config.toml
n_layer = 19
n_head = 4
attn_scale = 0.125
init_std_o = 0.00391
init_std_up = 0.0279
batch_tokens = [16384, 32768]
MLP neurons of a small language model. Each row is named by its layer, matrix (up: input weights; down: output weights) and neuron, and shows model dimensions 48-175. Each number is 128 + 24 x the weight over its row's rms, rounded and kept within 0 to 255. Numbers have three digits each.
Before each neuron's rows, "fires before" lists the tokens most often just after its 100 highest values on Wikipedia text that the model never trained on; "fires on" lists the tokens most often at its 100 highest values on Wikipedia text that the model never trained on.

fires before: " ", " A", " O", " N"
fires on: " |"
L6.up400:152124128124137076137120093133125086140146101149138099142133124162093098116146154113113143130121136127098143098140138069124124137165130111115121153140140104177147120143128160148114158102154093091109111125127134114120114129119148141088121143125125133162164138168104127125116133104146143093120118152154124129154101102175178107132154147144184182140141110142156130145137154102112128074114
L6.down400:137159113134145114107117102129138160098123136095101066126134133110126123105126160107122149176153128138114107116100132122164107152108132154076127142166195171117102129089114159139106140139111111139087115127151121114157126109086120123129116135132117122105079118097096118103138091164140183152151143139098167176176085108136148103107165147131109147090134114116133131099151170137158134126118

fires before: "|", " "
fires on: " |\n", ";", " the"
L12.up342:066134090164134146123139124165113118157183144141099147154136131154145137191110117127140140067132109130118143128111103161103140121132177107097076142154137118100135127096131126108139109153103113109138120109154124134079116103132123117123089123095134141136148173150099102133115178070170171145132125118101116145151107131133116134123196123102101107110115134132118157160127116108099109127148
L12.down342:150117109122158091130138167131112161116109143120177105110083170148132114127147117111150125086121105142157114096130142128135124161129121146153136148141126140135145079137183127116109129101111128149178117117127174088166117149143129092118150108140091113131141129138109109084132061132163099132126074104107147106111165095115131052154106107088155148127146158133104098112121132172127178098139

fires before: "19", "20", "18"
fires on: " "
L15.up585:143116137119100128109096138093088106143073099112105153150107099110145092117116172129119113128183130134109137130171119118106135176120126149123147144110123120169102125130154087155183190141143138115093099138147124117117147093144141125124141103152113111121117135108141141136114132165153135151134126118070107165132116143122113105125154106157157086157113148094156125155117127089103102159155
L15.down585:164127118126150149149111128147103108106145117091141146150146104157121133115100139099150136126117160134133144132130100087129106132129143141138141140147138104165151092128152101118120167155121122107107093138158144124137121131145135102127147141123137148182173096138121157135113122172163110139131128112136087142134068113148154040154128097146107115108100137110132112119165070136139098146129

fires before: "0", "1", "ed", "3", "2", "ated"
fires on: " ", "–", " (", " −", "ul"
L14.up86:142168137169136121160115103140128149147086148157142146147107157124156131130138139101147103146110151099089120118123119127107137165134120125139118101114080147132136157134119099133127170162136154139126116100128124127145166098123134146103098115145112168150156168085109130127160134115117150134125116096106152084126151141122102168111133109167162129127117118112125120137160158149117159155129
L14.down86:126110142127122124146127116149108149117137104125124084158158102130121147160129099124144124113149195145118146147158120112157132119091143132136133045117099128165124120119130132142149141140140124125130110115158140141114129096065117142104090132120122176096107134117117160103097102151117129078102134124114134135149035149096102101107147085164158131112120139136167133160168156133105101121118

fires before: " |", " is", " (", " =\n\n", " and"
fires on: ")", "\"", " sc"
L16.up553:135122155151158116107126133085145139120119143143110156086142082141144134148106146071111149087140137123103115169151133123142117102116148181108106096147109126163129166163150047126101081175135170123098095136096098145166160141109101139141139132124149141164107107118131106118153113103079136152124128138119122120126145156153133160123118110123105111152139108130125156127118142109149098155119
L16.down553:126128115141152156103061130099162166145154145151144101109154119156101083098133169155198095150133118106115103114136122160131120046109096130090115157138101109181115159117126136142122088101102134135181134141134126188161079118134149136130158112137120106142128137124116159120124122081134173163123077172116135144128148172108144146164142132116125136129117152095131129117096118111113080106113

fires before: "-", "|", " "
fires on: "\n", ")\n", " |\n"
L13.up35:128170148123180160131143158100101108140135137124109140143087121170134118182176100121129125133157160118098147098103151097089146131130127104126129121143081087142151179132096133094163098140120111170124109127129171111117112086170114153156125131135144134130137098108141112132116151125113152135127112172096100137114120143127155105142149128128078149140169132109164166133077108113120107116137
L13.down35:118109117122164125119142132134103130107106113115139099117158098115142152125125115137057105114152134123118138071107123102112096129088118156124130135123121130101139119128139151150151125147082125100152108081111112135130114147115142161105164114077145106112190106137091117125123167128114092148160170172141135091167115133120132024134120166130084131096163155130139136114138132148119162115134

fires before: "are", "ad", "op", "ock", "ow", "ar"
fires on: " sh", " Sh", " squ", " Squ"
L16.up178:170136134092112114137129107093138154133172103122151100109142186180141145148165123129105164124123096130158132133149138155167150128115109118129128150094118141097138100102099106144133153116156104188158137129134120162168126139129143134140133053146128156158118102060132130158123083151103121127167117097120093129139123162124142109105139116147109120110122125136139143120116130126085157126152
L16.down178:147098158140164154131183141125114088127133151154160103126114103116104155135111113137153177153135086149171138092106150138117100140142160126129121121110172122130135100136141139165132115106159118156110102089107123125176149113120164131115112116142084159165122130098126132091110134159110192125144128137146131123124109136178151113118138067096071133140141097123088151130124121131118162160142

fires before: " ", " A"
fires on: " |", " "
L9.up288:161120121144118167131098126080120125174097165144124106164111118131164100174123114106118127076131139098106133114137131076121134115142102126065150119137152138115152116113167157101108165147130124112134100144101093121108110121166119168185120158148145171156137156101088133132156136157123128149156137146138147124155113099146119107152174128140157144142111120104132118108181149128101130155139
L9.down288:105129146135139125087094142088158171133163125148119113149127138160140079138124151107124124158142146118130125147104165132146100103119087137123095083140085120091115137136148148118118130137147197141134130107115116114131111098107165133137123122179126112121145140117094079096144132186157134137104143133153135078130120088207156189122145124152175135124096109113149089137129146153115117120118

fires before: "18", "19", "17", "om"
fires on: " ", "–", "20", " comp", "s", "ust"
L16.up145:113090105128158099138135145146112133134134150095130192113147119185080090132141079083140134115150089111116110136108115173096154144146124126130147077112152095124153131125119096180173169129143105134129107079127147167143076164151139156149099156108159173168121084108140157110157149125112148147173135142136082098114127107103114144108173120131128095123135138150112126110137109140132149131137
L16.down145:116150119086079133103128106168141133103138135134088187088128120169148142115120121155158141113121155137117141157117084124153139086120146120147137141116144132144112148068132114126107149164103154121088118130133106126147126152178156141083099146103192131139132178130097139082105117074084140112143097116128112097107131116116122131134127127115158145131162137141133122124135144115100124105152

fires before: " ", " —;"
fires on: " |", ";"
L7.up658:128138145112188172122157114130111128168157118157144110129150116149136086102164130085126144138087162098122100166149144113167084107143152094080130137152126108138147097130103166139128142120156118144122114122147116112108131131147166116099135100125138115129120111128095143142131119166120128117103094175204115128171088093173170120108159130141175117146116116122154143136132138128099109123135
L7.down658:116164096129140167078132126107171088119148120128091110142095118104161102132111118122127146174146156128126104113091139142111108150108132165103093161175157132077106144134111142128081140143078122120060121154119129118154100096176123133152104099134153148144148114140121120127167149155135154122154119157128108156176072090151165114121161156166110124119128109131137133099126141115130110090136

fires before: " ", " |"
fires on: " |", ":", " of", " in", " "
L7.up172:095141134111122131162172126118079136111107129158145138119138120101103106054123137127168171104110160110156115074168152153057109118139141113109107111127154122146064147130168128105119151155134115157149128148123107106083178111149153130150147145136112121120157104130141157113182156147092122124095142127149138125125148112146081194138141144149119161123138144130134145139165150110128126136121
L7.down172:092085144148125085094088153136109160168141119174147106133144067105138148118138122155092103069114166104124077118107077158129168107130174099116155116101157128131131139137130105111126181122135133126131138121146142148116156171104118150149158099166146137106140112127116154130138153137127128142129149166089104132118089115102122096140112155111147155128117145171121140103179147136165104150099

fires before: " ", " |", " H", " T", "ing"
fires on: " |", ":", ")", "\"", "th"
L6.up298:147125133123164143089147148127104164123139127153141150114158102123137102114133127119146170100159109105115165142181125144107064125119121122112127106134126124115087156105130133098104137143111124113128167105150147088133151148155148073121136083139152088117122138122105079131140139134115137132145119150125141142103123105173128197164206175118124125096086146142136160112167160125123100117126
L6.down298:153102142152187126124110166146110109147111152133108134151118120100152149114118144172147159093129097139124110130136117148105140117144150118117153111104097096126161124141119132145103156108123147112124123113137103123129139148140103183184194090103121130111159099156130132125109176110114090131103139161116136130146094117083085112106104139100132166116138098104136143115107140105153083130108

fires before: " ", " F", " P"
fires on: " |", ";", "):", ":", ","
L7.up213:104152122150155160133139088129147137146150123144140135140086118123134111146079150121113140166145115139156151139133168144119136145156132124128076102146132110166096139118159143156089148135131105139085141109139121095135152135134158083153147160097135142125144120160118116118138136082119132118182107169128095098128129099127129122127163135073121139137120123123147178144149118135152120150160
L7.down213:097113128106187139128109136116096147165121168171127117153077074103154080158132120135134118151121145121142113125100091139105147128142146121105092140109132102151105150120103110108130155126135100131146141133088120127106121150140091141160167160113103141141174097120123123115130144141109101097159130148144133074082123103109091111132150141172153148149155130128131131172121141108165109154141

fires before: "20", "4", "5", " every", ":"
fires on: " ", "\n", " For", " New", " |"
L13.up650:124091120148170090118205158109127097160113135119098157091120089097110153111102130123150133119130089136106127141105142125112137131134085129119142135110122128138121121077084167142139146138119151160102079196097102100134168112116107091133136069155135118119126131071103123112108176157141099126124157081137119129170127120144162148154095121147107121151106128154119130108135115178148155131111
L13.down650:132152115126134131151090154106108126151116122126124130160169133131131179152091121135153137130194123135128095118138125152137166152127124084082151161080115152122184124123144143117135096134099096091130098105116138123123101092090130172135145127101094164141131140127107127129116090091119126128129073121109137166114180109120096124188164143111097154126122163143123138103128138097159123094129

fires before: " ", "are", " Total", "0", " D", "ad"
fires on: " |", " •", " (", " Squ", " squ", "."
L10.up635:140153151139136125151153113150134110158188111115160137131143129165120113154140137100117166132096145144155108110119129137133162108127152137150123140111136114098162148151119097165191110120162095160103126134088134127141157099105170162145137107144090094156124105104132100118123134143097165125129127112160124146104131140154123078176072144095140109168111105070159144118170095158125122139150
L10.down635:148121152116104128153155056142142136157142147116127163148100149134088144145173101138135101107130098170163117121093156113118127146181073091137110159114161103165139119156128126109124120109086114141124107137141107158087140117120139129153132105159106127116129155089144113085152093133130125144141098133144135148124144184139118134123117108135125140084161135113114147134161096141129113171159

fires before: "3", "4", "2", "or", "s"
fires on: " ", "19"
L16.up460:135146133124152126083148117167115146118096117135136149132111148144130172105130116132165115139124165128083100093162167098159083144123126141113114086163091106145101153114125121111144117124092127119119158107120129191114152062134129136172112099113121113107139096129117066147121111140098103138124125123151142109130142129151131138170143098153126129175101131119123119130131108140134126168082
L16.down460:179121146125122118100108082091134135145131120129146147146104143149121172109133123132131118120078142158134139110102136118079115096135113143141120130097111116193117149107136148151130116105145068124114120124164159129117154091127156096181138134142107118113121147132131129157126160125093143132152125150085113105149107113119173031129117115168131133164163111108134113111156162121120125123113

fires before: "14", "13", "12", "10", "11", "9"
fires on: " ", "20", "ent", "\n", "–"
L13.up122:162143135172100122116148099128110068154156163101176126151169099098131108110121102165117099146130153155118146126141112063158134151124160148126179118144140110154145147084178116104114139141168122120143125128158134107076130135132115126120102141125070137116137141122109097099144178125158125129122134126135125129121148127095169188065172119121141115169142103146144097129115126134112128115181
L13.down122:160101152137116118123089091127120095117152153094099111154147143133129156127145108075108176091149128152125111117100083109119144156124129155090120165114133092118152122123144160115135092111122105109137111132138135108097128174084142141099133106168145133103096118124149140139140135112136176129097128138149081165145134097123118174065136151136125156160111146134114207128132130126129157160110

fires before: "20", "19"
fires on: " ", " (", "em"
L14.up688:111140110149125140143114110136121096181109117140153122113147109120118088166121121143129117121115140176117101116099115143144143081149157146144147150186159053124090143126105143138142127128165126117137135107138146151171122099072118177140143118141113099149184125140109142131132134144144066170175075173112140114144124133153114101135133091123112108126126116133105150158153119118114123116129
L14.down688:134120164111139138139128159151141128086100090143114110147144153135157140090130158111134113134141106099120139116134165140129108170113129142142150105103124151118123105118122108134134119156102159148140157101116160118120087139162112117113112151081136117165134134148064144138124101116126154111116163137093115115115094097145136117144135131146096100157122173122097164116144148160148124156123

fires before: " ", "===", "==", " ("
fires on: ".", " |\n\n", " over", " not", " least", "ulation"
L11.up153:141143137159156148137104134128120136122118091126120081122140131113120089173117119125108100176133106119129105110162144105099068191151131109122168122154139151169152129152141129151150139130161095153112098093158090155133146140092157101156106102119148103168156060103136103137124136129118114119140118120123159129141124111159131131162110131124098167151130129146086128149110091128146143113107
L11.down153:131112100172106141083148115116155097113148103136091115142127126115145093123105153124146130140101088150143137117129105165123049129145129114138140114154130149156088074154102149096146112104155152090069119149155157123133146117145085145133127145105125128159147140110157157132144152137139142115150110179147147156123095107192138136150134107096132168114152130130120131115141138124113128114091

fires before: " "
fires on: " March", " December", " November", " August", " June"
L11.up639:146150112103151115152150160118137130142075074112098071132156138113114153095092139107146149119144119135111161096119155097141158124102181109098154155121168167140165149141118093144105147100140111177118103099127152160121129110120119148153117097124102132140146102108089125129124103107104112095129154134117149142149145138133158118119130141123123116080119117131129125136173162166127156146152
L11.down639:117122131136146156171161122123084096119109107114128127111138126128129144138157128116125116173152158129103141145105100133087103157115152177081118070148175134133143130133161145143168119151144100189093167112105131083126127166153153122117123096150115158129129140117112103126138149113134173114091122156104119158116161170141088205113152102120136149123122101136108142146116157097168130091125

fires before: " ", " Am"
fires on: " |"
L6.up99:150094139135107118120130120130135175130188172145121120125143091081123137162155108106167189091139112092143138110146137166126140128146111107093143094111106140103115125122143119123102149129112080166136138141125120114080147097128141094135071128117135143140140096123136112100163101133126095164136081143126148104120137118140135132143166124152135128121140134146154117150131140080100133165127
L6.down99:118124114111142105119137155161087161172111091169155150127135134074132168104172096131119116080131120136186130098168086145128150121130141138135118112117120131123129116122168120124112136121167152147150132132137117098132152104141138084148139118128135100124190121098136116130087150140099040130108071092131176117108098139091127127138121129122161137066140136104101130136162114117104134147123

fires before: "19", "20", "18", "born"
fires on: " ", "–", " (", "-"
L13.up435:170108114139134135152146110135081115126125111112150168157150141105164104053131183142168118107096123121093085111112102151100157150114155130137162148127117087159128133140147114172149135154183123105140071121125097136101122122113163125120132114142110147132137122112150139146095125130160151111152125124114104115143145133166131115149119105178100112124137140115156051126143118109157119151120
L13.down435:125075153115125161146128134154124135095174126135140125147073120132153143131122153115138075091109143104100123139115125086123157110143119094132135121101126150142126134108164109128122162115123165105134129141132116126117104138157132113140158141128122175120134118127171164132108134166139097148127130107095124166132068113144136086112178127116118098138077132089098141133118145151132114099152

fires before: "20", "19", " ", "18", "15"
fires on: " ", " |"
L3.up601:149151121165086134129128095117096108124142145150128137189142092087119144104120134109141103132156142148072128086092131120100128126137138128104082119212170098138134168117176119134145140099175135171125121092094155118140068117124133163084137126128166182114133120157095085183141140164135117113127118123147105136154098113141149177074147143135138158130129136111183141102113096144112139112114
L3.down601:087129110146101142139095126117137151132131164113068080110127104106135100167103167130136102092142149144105109159075134079107161140115147162107147135133130122141121100129121115130142155124135121128111069182107135155159084118093126183144118120062105177127139154094095128129103153144116132125166136072136125164124128144128155173094156090144123129121137127119111141117114156122149136163121

fires before: "0", "1"
fires on: " ", " a"
L14.up658:124118117087150115130091147157087142153102122114142157136100148146163086117117169143150112194122141105142135105102160181113078142152138111074114116092112084130111134137133137111118095119122140166119125155126080136135150108157132124117115159182166126123159133103145098136096125152112138146160141116124148109132104144099151152143139106130144144132125113112132131133115121130125147098127
L14.down658:116129116121118136108097148089086140076100156168130088140122095118095115125119155076132138125125163142141089111120164142177126181151126134171153106167080130107135129123095103129155099131116162157145145106143125130133118131152128125113114143134142122119141120103160107136141101149101145143140107089138152122104105146119106057157130140127136129178143181109146139128123131100150135138135

fires before: " ", " N", "0"
fires on: " |", " ", "c", "ow"
L6.up738:136137146102124130123132102114106140121192129117116100135157075138109152150105128080134133170128124139086147086180172166130175124135148131081165102119093118102141123107151100142145136119119132190149091098118138123129124179121142135114124145130111170127141099114145107172165138137116146130118151109135111126137110105099138110117112147142135128143142135089144131090134066168136133163124
L6.down738:135124155126131126101111120094080160138131192080153129086124109162095151103108105096134110154105129155139091127127134094074144110159113132159157120140091140110100126147106151161102126150116158158143146153132146133112131113116135128148107138118154140170159158143122119149119126137121110190112116115161132084124113076128115090129085098142115104096129154113129116131111158116126149144081

fires before: " is", " was", " has", " also"
fires on: " It", " it", ")", "\"", "It"
L15.up766:125160143147145151123110127124118132151127170119124118161161066111118136137149163085131128126142143105127105142186082141134157108151111149102136113124106090102123109132073112077129112129104133130138112140143129075108124118102160160135109078110121110151142096174131122120066104107149176151117139144129147144139118134164131158125116089159172110116084142079113093112085095100137159094137
L15.down766:130105115141125129116125094116161139102171110107183114110094138147115161146075155161151118117136132133142092148144139087126146142140134135151163131151089126135062155101138133109112120106142124138147130143120114170150155128123131127123137176101147111105133159126156106127103084068132164125100154108139154108141142150111110037150108143072114106111179163123130128131137135142115125120145

fires before: "20", "19", "18", "5", "1"
fires on: " "
L3.up11:129148119142159151159093106114165142122126145135154145083113093156148088159118141139153124108103110154168080100121129155138117134134117123134129135115116139107146109133117137177164147185113147109115109137123117158145097140156140123125127086102127148124156065094135089158099133136107143169147102111104100161109156146107095139155145123098117102105156135179168146121157103126116152163136
L3.down11:127143113132137133142111142096091095121116166107091133125146127095124098122132143161154104130165103152180103092098168102139114178097111133097142149146142115124119119109099149130136146143110105090087110143120116122136104119153124123136128138124179116130153142143109139147074129148170127109121117075122096140103105151103119067133119124088136096122146122150121101105125165114149153130176

fires before: "0", "20", "4", "19", "2", " |\n"
fires on: " "
L7.up666:111142146122130166134106139113117142166135134143136176111124073116137155131101129129104095125137184149110127140146145149122095162102106141061113130149110131107149134128076122160127138112135090134141126105158155125161105155165114143099145100088158139154165074129103110188129134144122134118096103129107114124161100128132189128114116136123137099090122169126119089115158135109132131175148
L7.down666:097125131112164116132141124097117096083142133156090119121120115111182114122163158147130128145107151138133124117104164169123105117144116141097069138147099124131133126109134106157134140136095133147106184124140147124148146175119123152161118101125141152117120110109140111091108078132085099198119176141132130103134078127098128043160120154124135137106172138140073127158131145161146143095128

fires before: "4", "3", "5"
fires on: " ", "\n"
L14.up359:116135113123153120086127135121101133120173144141103125137093109164134121095113130118162120170154141195125108148105158121142143089129144122122145149140140160119105167136160100104172128131123104122114089152166107102124121128082142092159104117106170115128115117127085095124140129103151126132124128138123126123151185153089132161142127147122076150133154142136110087158091130083069120194108
L14.down359:127136071099133137125141118139131126094100121130168128131102117149109117116095124127153139117174139121181126110118106150135166152111134100142115101157140109106149152135127077134152140122141128165124140111135121119113137129159165122115163144104098134142136190122064119147128153123140122155137105128072122115152138143085112130159154147142133127095142126133139154124080089139112128131102

fires before: " "
fires on: " November", " September", " December", " October", " March", " August"
L10.up191:115161129125113121168115150120147133156115077117091147122088173130079145093142080119140137102096165137118111145141112097103112149124109150127174168092124108158168157115126077123110156113138165125126151101135124135107144099120131159171134167116112132146133116104104121105128161145126103151120137158134128147108116132156108132100165145117131125119133107130156092158112128084137113119154
L10.down191:076111140114158106152126119129093125133163105072121087129122129135117145118115139161125129147146152144122114091112105148126122156115135151125125138147175125128143151149176107143130117141154150169135117132129081086148150110116148148108134158132083101122113159098106092131128105135123141145096138139144130095076063165104121101123089100138111197134163136117127127108154167167126125114172

fires before: " ", "20", "19"
fires on: " ", " December", " May", " |"
L7.up709:118143112142131155128161167100152137157122130144110153150156072138177149116090120177165147143131124158164166134098103116138146148161107151142149142077111104164155110075136115121138176129159119130150128142135118134139114093121128115182103113162119119155165085116090109112108143090145138170110093110109132095129157144128113140104115099130107141080126112127154139140127142108114119127163
L7.down709:080123104150132163139108105101138144090145143204072132129108114167123095109103152128136116159152141129121123139125155131106119144123117139117147110174058154158123144110114125129121134110117121143104111086117145108139137092124154142132158104167137152094139137134077137144140154159106141104151114129140112124142080088120147105079152084102124130123137124136141144127146136131151165113147

fires before: " ", " |", " +", " |\n", " —"
fires on: " |", " ", "4", ";"
L7.up146:114153140165171121120146098131160150144154119122123123113106079082081107113093165101133148138131126143138097121095132141160113126082098123111147115162136139139144111167159143129118125131140118159123155156126144142077141091159115095119104166110100156127115092104134114133157150145099155154093118157130110059164105121131127140123142148143142118143137141111143151101161177122092123112164
L7.down146:125165121097125123158092165111130105157137115148154113159104119133143125130098115103133115103142147155141084147117132123124139136123148086114141159156161153138109119139175134163090138104121132164091133109124168151177087105153151122120097136150133180138141105128110109146154131116116093132156080163132116151141084098136134102125098128115108135133126139154147106141158097108092091182098

fires before: " ", " as"
fires on: ".", " D", " act", " /", " and", " Act"
L13.up318:142167132130119157171131143134112150147155111136095121119136150113109069139123122114149149166147090094109147145196147095083082132159115120116097153071106116122133108167150107109142137106119116129106129138113102154115154092118112147089162106096075121115126079101134125134154128135080161122158122165138120127137120153116102114148175120170130149145135138119092139123099156116121145137127
L13.down318:167132136129123156136105117104098160132127088147104119128115135104106060170119123100135159134081150117120173142181121161122114132122149103116119140131146124131112135131136097123155151115119100109138143104170127129096136106111114145114137120074109136113118128076126173188129124133100122107103154114137125157118110118128145120121171121109158098100183113111149145088149120159112122140144

fires before: "-", "|", " "
fires on: "\n", ")\n", " |\n"
L13.up317:124135082142108147122138113108090139162164083146104162125113169157106126160160151142133103171151118128120133120131111120122112148153172124115134115124118088110116128146066160142114127127131143162103094122138144106149145115117121124142100141121096093136088118158065094139114121124129133117123112144142155111036121090177132166116145132106114115107110184141134167105093159130134163107081
L13.down317:124116120140123157144144098140144144140137088118087144139150146132124119140133099071117140116105122145117094090107113122127155102143169133132107109164081126128141139145132162133112156140113142114143125152155157123153162120172121154147115122154116110130134115110133137114106176149110096124117118110116085112092150098066147112144104114091135130096140138130125105113136124125098125147108

fires before: " ", " %"
fires on: " |"
L9.up178:136144143100103155132141086130172194159141140111114143180098152142078113106108127102115158111116125080118129140150120117104122147118080159129130121142120090114149141130201120137079171131114108141134117122124144101133111080119150158172147140134120152152143098122069117071149126160101124151106106155166144140157083098134145160126098110134170159093146154103148125150146127122107125129102
L9.down178:122123140130096112126136136124147170129124159121118066141096111142108157148111132130132122147138143106114152120102128159112111107126117154099108109131135126137118121126188146101098186145094139146125122124107142129196144128135117124159156148155155116170116115141121108115102130174147109119057159139109114145127047139131155165129143127120175144138119118081157097122158159102134130145105

fires before: " ", "-"
fires on: " |", " a", "\n", " of", ")\n", " was"
L12.up498:123132127172166070171083126143129126169130123161094123129131128129103150171093114084124105162147161128141128103118167092114107161157147114122153161097111097116164162126118187151127129116156115155122113084156119115119103147116139144090111124081107088130104112097098105120119158138118168097145144122132125093130140125150126110089145099081074163137197131106147149127135114132115114100095
L12.down498:107107173108155140116093151098141137118145103126096086143130127098118143119100140152163167147102112096099133135106155155126130139122106112090170118132116129089175119137105154114116138140156137166077060131171121135120180076154148157096125163160136108132162118118116124117102115148135158136149112137137107129129125126184149096137120142131120148129167139119129133127183129109148110102090

fires before: " "
fires on: ",", " May", " November", " October", " December"
L12.up405:158122150106134127193124134135129093125101106137115139143160153123139114120117168119155142143124131167130124126150090119103115119134114161086135121082161140148159142112134089130166164105143123115106087124126179146165135122088104123136122134108107092098164152161081174130109130101100161121158127165141099133114130110172134151146135149149134095110137100161141125183181112075084117124109
L12.down405:128126145117122203175148118131097155130108064097076159154165092120073102137119142140106112172122123139128127119121064120110127143077106123083117132153149130154127115086164108133146147106095126133085134134174130158132127140114125148152094134178113143115134166145130114114113077098134117146118136162154149188168153146113135106111117117128138140124128195135158178107117107122142119116118

fires before: " "
fires on: " |"
L12.up625:138185138148120175125144092118124121131138114108067117156140155175093086164094150117098122139124121113084139114102066114140159160120142140098106159165148132138119130103134134097136138130124088123110066102124161125115092111147106159121151111142098173116096141141103154153133133148143115120162148154160096126162143061146096180109156120123151124151133107115180168141152098125089138108160
L12.down625:110076119114117117106135122156147141145131139151115146153120116120156139140117091136125135084135181129116134167130126095137133109139141131110124140136109123119136123140120101097103161137141101137137126094169116109144136122119128113158139139125138155131138131137111138127138139138107144118126118144089115117102060139161124110129107124132119110114107115109144133167149137099136093154132

fires before: "20", "19", "18", " The"
fires on: " ", ".", "le"
L3.up273:125114142127125148141156134112149113162122144174124122166116135103078158113134108130114097124114166114125093114116138116117157109175158174104154117095131094143167110139146124150085138091127099097161122148132101109146098109135137145190110144129138163147127124122088103110141146120129118151098143138143113066069090138163137135163159121148103128142122069143148113190105139086105103125115
L3.down273:091153108118131139133123153123130136116081138138108155081124143146135109137135144132178142118102153142128177147126078144155104158157150114125152171163072125145169102123113122082119147119144156118139125124125107135108098143106152114120145069105086145117118085106140145145137119156101085105112125097148114088115118097141135155094069158138190106160108174086162129105114119127105104138087

fires before: "19", "20", "18"
fires on: " ", "20"
L6.up119:135094132140100122134122112108174092121153140136101121144132127059127116101089124146082133151118134127086115141132136111100091147151137138128138135146143101148155145085114122146133127142199087167171079140121132112124112155169135121105143126113149167154130119200113089107144133083072107133117122122132061188118129106141143140135168131117100144170097142131141126131164144122137155148114
L6.down119:129132165171121085139162155158101098165109135134161159119130147118132128129101120148141121116107116150120159109141163134096154137154154122125090113105130105181113084125160124126088148118125142119158122106134117102090109097076191120141123113128103118152115142112189133136136099129087135130127112120111116130166082082068109139135117134160094124128117114098142113141153138155124125130122